Weights of a small GPT-style language model, trained from scratch on English Wikipedia.
Size: 10 layers, width 256, 8 heads of 32 (1 for keys and values), MLP 1024 quick GELU, vocabulary 8192, 8.82M parameters.
Architecture: rotary positions, no biases in attention or MLP, tied embeddings.
Training: 447M tokens, 13648 steps.
MLP neurons of a small language model. Each row is named by its layer, matrix (up: input weights) and neuron, and shows model dimensions 128-255. Each number is 50 + 10 x the weight over its row's rms, rounded and kept within 0 to 99.
After each neuron's rows, "fires after" lists the tokens most often just before its 100 highest values on Wikipedia text that the model never trained on.

L5.up93:43 45 64 59 38 30 43 50 27 51 34 57 48 53 43 66 69 53 49 58 48 56 44 33 47 56 50 62 60 59 45 33 61 52 51 49 59 45 55 60 30 59 51 45 71 51 67 38 44 26 47 51 52 47 39 59 49 62 56 38 65 51 54 28 52 53 71 60 47 54 64 61 37 52 56 42 74 49 57 50 24 68 61 55 54 54 62 42 35 66 42 45 54 47 54 53 46 63 60 56 56 57 40 50 47 44 52 49 64 26 50 50 57 64 42 75 40 40 45 50 53 51 41 53 53 58 63 50
fires after: " s", " S", " to", " Z", " w"

L4.up17:60 38 39 56 56 37 39 49 38 62 42 53 49 51 42 47 49 61 49 50 30 42 39 48 69 63 32 75 50 43 41 46 78 45 57 51 59 26 58 69 34 36 52 43 53 38 53 57 22 54 36 56 51 65 58 49 63 39 52 47 36 52 42 21 58 38 62 42 40 52 53 46 52 47 46 39 52 52 30 45 20 48 67 39 59 43 42 50 44 56 51 47 56 55 49 49 49 51 54 58 48 62 46 61 65 41 31 64 47 44 43 48 59 65 52 55 60 47 52 43 55 45 69 46 59 60 43 28
fires after: "\n", "A", "==="

L6.up791:51 40 48 52 36 53 34 53 46 59 52 56 56 48 45 61 40 58 58 64 34 59 44 50 68 56 49 62 53 35 60 32 55 68 54 56 47 65 65 55 45 46 64 49 55 55 57 46 41 48 32 35 53 60 51 55 71 68 27 61 37 51 47 28 50 57 57 37 42 43 33 49 39 53 30 41 55 42 51 40 40 52 54 40 45 56 52 58 33 42 48 38 60 53 38 51 52 53 40 52 43 50 50 54 64 43 56 49 48 44 61 56 42 51 42 53 35 49 44 51 40 56 67 41 38 53 54 46
fires after: "\n", "w", " w"

L4.up234:56 45 49 54 66 56 56 46 39 50 42 46 52 67 52 51 49 54 53 62 53 56 53 66 50 44 39 54 54 44 56 45 52 68 34 66 45 47 47 55 61 34 49 59 41 52 53 49 48 52 40 51 73 43 67 38 56 58 47 54 32 57 31 44 47 47 53 30 49 59 56 59 47 45 50 60 64 57 47 48 61 37 43 49 35 52 42 46 47 37 58 39 66 71 45 55 53 42 62 58 43 54 44 55 53 31 63 37 39 32 70 50 51 41 44 29 51 68 31 63 52 41 61 48 47 17 52 47
fires after: "\n", "|", " |", "-", " Digital"

L5.up331:36 64 47 50 49 36 33 57 51 65 49 65 48 40 38 35 47 52 56 67 66 50 23 48 55 50 48 50 53 61 29 41 49 48 35 41 36 48 68 56 44 58 50 46 59 46 50 50 36 53 37 54 33 47 59 60 71 54 67 36 64 50 42 42 54 47 67 57 53 48 59 46 49 52 48 52 63 28 37 64 48 71 48 35 48 46 66 62 53 63 36 31 66 56 52 76 42 51 59 45 57 47 61 57 49 43 57 54 51 34 42 35 52 64 61 44 59 45 30 48 37 41 40 43 40 30 51 59
fires after: " S", "–0", "–2", " s", " Tri", "|"

L5.up80:52 41 62 46 48 50 42 57 33 70 40 45 53 52 33 51 51 56 62 44 50 67 36 53 52 55 38 33 56 49 51 50 50 62 59 58 44 53 45 43 52 56 84 37 36 47 68 56 54 42 44 41 51 49 46 59 62 45 74 35 53 58 48 36 48 51 61 54 50 54 67 41 54 37 61 49 62 47 45 58 47 40 45 52 56 55 41 36 47 62 26 51 52 53 41 48 46 45 43 53 40 39 53 50 58 39 56 54 34 52 51 61 58 69 54 50 51 65 48 57 57 46 60 52 49 50 53 49
fires after: "\n", ".0", " 4", " b", ".1"

L6.up998:51 67 41 52 53 64 43 56 37 51 51 57 53 54 51 38 63 56 45 30 48 40 51 54 62 58 55 41 37 32 48 42 51 41 55 51 52 52 53 44 46 48 56 51 37 66 50 48 53 48 35 49 66 38 51 55 49 62 58 40 62 43 57 37 39 66 42 36 48 47 56 53 54 42 58 41 72 48 51 44 51 39 74 45 44 46 55 43 55 66 44 59 59 51 43 57 51 44 41 44 47 34 32 56 39 41 46 55 58 43 57 68 57 55 68 62 51 56 41 36 44 55 92 50 46 56 51 48
fires after: " s", " S", " C", "S", "-s", " a"

L4.up468:38 49 48 63 61 52 42 67 38 30 50 62 65 66 43 46 52 46 47 59 51 63 33 45 51 56 60 58 46 22 54 54 50 52 53 68 72 33 69 49 55 47 39 59 49 47 47 47 58 32 49 64 70 41 49 46 55 65 35 51 54 58 46 55 73 51 58 39 47 57 43 53 34 40 51 49 66 39 47 59 52 40 67 55 60 39 45 56 51 50 39 63 57 38 46 51 54 61 49 33 59 46 35 60 65 42 64 65 39 46 57 61 48 46 55 45 60 71 54 67 67 40 58 57 48 53 52 65
fires after: "\n", "-", "|"

L5.up42:59 51 43 49 54 59 47 51 48 74 52 47 73 41 42 46 65 52 44 60 49 62 38 33 69 51 59 65 51 64 53 48 62 44 53 72 39 49 62 53 46 54 56 57 40 33 62 39 54 62 43 49 49 47 40 56 58 53 48 58 41 44 52 47 48 52 52 58 60 61 52 45 50 47 62 36 71 67 54 36 35 65 56 35 58 45 55 64 30 57 34 58 67 45 47 47 63 47 47 53 55 50 44 49 67 47 46 37 36 41 60 44 66 51 65 47 48 42 34 27 64 55 50 42 48 32 52 50
fires after: " S", " s", " Z", "s"

L6.up1:42 57 45 43 58 51 60 52 37 51 43 58 62 47 50 44 45 48 56 49 59 48 53 46 64 54 43 55 62 56 53 53 49 44 67 63 37 32 48 40 48 31 76 39 55 43 53 34 51 44 46 40 64 55 38 52 52 65 71 54 51 56 36 30 40 59 52 50 50 61 64 53 55 39 53 55 60 66 41 46 56 41 56 45 55 62 47 68 61 50 43 63 63 55 44 71 49 45 50 53 51 60 33 46 38 54 33 45 45 32 67 40 49 71 42 50 64 60 46 70 55 48 54 44 46 48 50 51
fires after: " S", " C", " T", " E", "S", " R"

L6.up386:33 65 38 59 59 64 70 53 51 63 34 46 52 63 49 48 57 68 61 49 59 60 49 30 45 54 62 44 46 58 62 19 57 53 58 48 45 38 52 56 48 33 28 37 31 43 56 55 71 46 55 41 69 44 41 48 51 56 73 62 37 68 57 32 40 49 54 27 47 47 42 47 40 57 52 54 43 53 47 58 35 42 50 54 55 66 46 49 66 57 54 54 57 55 51 49 46 46 57 59 51 39 23 68 57 43 46 52 48 45 58 50 62 37 51 57 54 63 46 42 50 52 64 50 52 33 67 39
fires after: "\n", " Vol", "-", "|"

L6.up192:50 42 43 46 31 46 44 66 36 47 39 64 58 52 40 35 60 63 43 70 41 57 41 54 60 66 46 45 43 52 50 51 53 69 63 47 43 45 53 57 53 50 82 65 58 50 53 48 56 62 44 47 49 37 47 38 47 62 61 50 51 40 50 42 58 40 40 54 58 58 30 55 47 53 53 39 60 42 59 59 50 60 63 42 55 48 62 50 48 55 54 53 45 39 36 47 35 58 48 46 53 61 42 52 53 46 64 41 53 55 51 59 68 52 52 54 51 71 42 44 67 45 60 43 48 47 40 68
fires after: " B", " g", " w", " b", "w", " s"

L6.up944:39 48 57 55 63 51 52 44 68 60 49 79 46 51 60 65 41 49 51 40 44 60 50 48 62 67 49 52 52 69 39 58 45 56 66 60 60 53 59 39 54 43 44 41 39 52 48 43 46 48 47 41 46 46 58 35 45 55 39 50 65 62 46 42 53 69 65 47 37 31 57 44 47 51 42 59 49 43 42 36 56 45 54 52 39 43 36 63 38 24 26 63 55 61 46 49 47 56 54 49 53 55 45 42 81 51 44 57 41 29 46 61 57 70 58 63 59 51 37 44 44 42 60 55 54 59 56 63
fires after: " L", " l", " D", " R", " St", " (R"

L5.up446:56 52 52 51 37 46 42 56 52 50 37 61 63 46 46 44 43 50 60 52 50 70 51 64 54 60 55 44 50 41 51 52 71 64 60 50 53 48 33 40 43 33 62 50 40 32 36 35 64 47 36 48 62 52 48 47 47 65 67 58 43 54 53 38 36 53 57 43 62 48 42 48 50 66 55 44 67 54 53 32 38 57 62 35 64 58 46 69 57 40 58 48 51 44 47 44 58 53 52 54 56 51 34 64 55 40 62 62 44 60 62 47 51 40 55 38 56 64 29 38 62 43 57 54 51 49 32 50
fires after: " M", " B", " S", " K", "S", "==Pl"

L6.up913:56 47 43 68 39 43 44 40 42 61 46 48 61 37 33 51 56 58 48 65 54 43 23 37 47 46 44 63 42 42 59 35 38 57 56 53 49 50 55 54 38 52 49 40 41 53 49 41 42 63 37 39 45 32 54 32 76 50 50 56 44 37 49 45 46 65 55 57 46 52 46 47 36 52 42 60 63 55 34 33 43 46 35 42 39 57 35 57 56 45 42 49 57 57 36 58 56 58 51 65 40 45 32 54 67 35 46 47 37 52 54 46 58 54 39 56 44 53 55 46 64 52 50 50 38 42 52 33
fires after: "\n", "==", " [", "56", " (", "+"

L5.up401:74 54 40 59 60 67 54 61 52 47 63 51 50 52 39 51 58 45 56 66 51 52 41 60 54 50 52 60 38 36 45 39 70 51 57 44 48 41 56 65 32 33 37 34 36 47 55 58 52 65 57 38 52 49 54 60 39 49 52 48 41 54 45 35 49 55 50 53 47 47 45 55 51 45 50 62 65 48 34 51 25 65 64 33 52 48 47 50 56 62 59 56 65 56 48 63 48 49 60 70 49 55 49 76 43 44 54 45 45 48 64 45 65 60 30 39 41 55 54 50 63 56 65 51 55 46 58 52
fires after: "\n", ".", " |", "|", " ("

L6.up644:56 63 44 63 57 65 36 50 59 51 61 48 49 56 38 39 69 51 39 59 53 41 46 58 52 38 55 44 48 59 63 49 41 73 44 50 68 39 69 49 41 48 50 59 36 34 54 53 35 58 47 57 60 46 47 61 70 43 50 46 42 33 38 48 49 53 56 50 60 51 62 57 49 58 52 56 72 54 63 37 50 63 51 48 65 46 62 47 57 54 45 49 62 67 34 49 57 44 61 38 46 62 51 47 55 40 57 55 41 48 63 20 49 49 54 54 44 62 40 42 60 54 56 53 57 44 51 37
fires after: "\n", "-", "P", " and", " S"

L6.up847:64 48 40 65 43 45 61 56 52 58 51 68 67 59 44 52 60 49 49 56 41 55 52 68 43 43 38 58 44 55 58 38 72 49 66 60 55 40 49 45 52 56 64 49 48 45 47 54 55 44 39 32 55 45 61 57 43 39 47 56 52 49 57 33 34 45 56 40 59 36 42 51 51 17 61 40 53 37 62 47 54 55 69 51 61 70 62 65 56 50 57 71 51 50 45 69 58 47 27 46 57 49 46 53 59 53 51 56 46 51 63 40 53 57 62 43 74 48 42 48 44 46 57 56 51 42 34 67
fires after: " P", " M", " N", "-A", "m", " S"

L6.up863:51 57 36 57 67 45 48 59 41 56 46 52 42 49 46 48 48 43 46 51 50 57 46 46 62 42 56 59 34 73 48 42 45 53 48 66 69 57 51 45 44 50 53 35 37 41 59 59 50 49 44 56 54 59 56 43 28 33 66 36 42 44 45 48 53 40 66 47 39 41 48 45 46 61 63 34 52 38 46 50 39 43 54 44 46 41 17 48 49 45 46 44 15 31 39 52 48 51 50 50 46 46 57 38 54 43 38 47 59 48 64 74 44 47 45 62 49 65 43 49 55 53 33 64 40 31 55 75
fires after: " R", " D", "r", "R", "D"

L6.up709:45 49 50 54 52 47 60 48 54 56 45 41 72 51 40 55 67 54 68 56 39 53 43 39 68 58 32 53 53 33 59 38 47 55 65 39 54 39 63 58 49 50 58 33 45 38 61 42 49 44 34 51 59 37 41 56 57 61 81 60 56 48 48 41 63 41 46 52 40 56 39 41 58 49 50 44 49 57 77 51 36 46 67 38 53 48 43 47 45 65 58 51 50 60 44 42 28 69 28 36 50 52 20 53 46 45 50 51 43 44 74 50 58 45 58 51 49 59 53 21 52 48 59 76 53 35 37 52
fires after: " G", " g", " K", " B", " k"

L6.up277:38 29 52 67 45 68 39 53 44 86 62 45 44 54 58 41 45 60 49 45 67 66 51 69 74 33 54 45 65 68 45 45 47 69 59 49 57 52 51 46 46 48 71 46 37 47 53 29 49 61 47 43 61 48 46 53 55 55 52 51 54 45 49 22 45 57 61 51 55 57 50 67 49 41 57 26 63 38 72 50 29 38 52 67 64 54 37 59 37 48 47 46 57 56 54 50 54 50 53 50 61 54 32 58 67 48 61 58 41 42 57 44 55 49 42 43 56 48 40 42 58 59 61 53 45 50 45 47
fires after: " h", " H", "H", " He", " gr", "tt"

L5.up212:46 42 56 48 58 39 57 62 47 57 31 48 68 47 65 77 61 53 57 54 56 61 51 45 64 56 53 66 38 53 47 56 57 51 48 58 67 44 41 38 34 49 57 57 55 34 61 44 28 53 44 36 44 56 61 55 54 48 45 55 51 58 65 39 70 57 71 40 42 68 48 45 27 41 59 52 48 45 50 33 58 50 75 54 57 31 35 43 27 76 47 39 35 64 54 50 47 63 42 56 34 51 39 76 54 51 46 71 69 46 42 40 39 38 47 59 57 70 47 40 52 50 43 49 68 44 44 50
fires after: " st", " D", " d", "c", "D"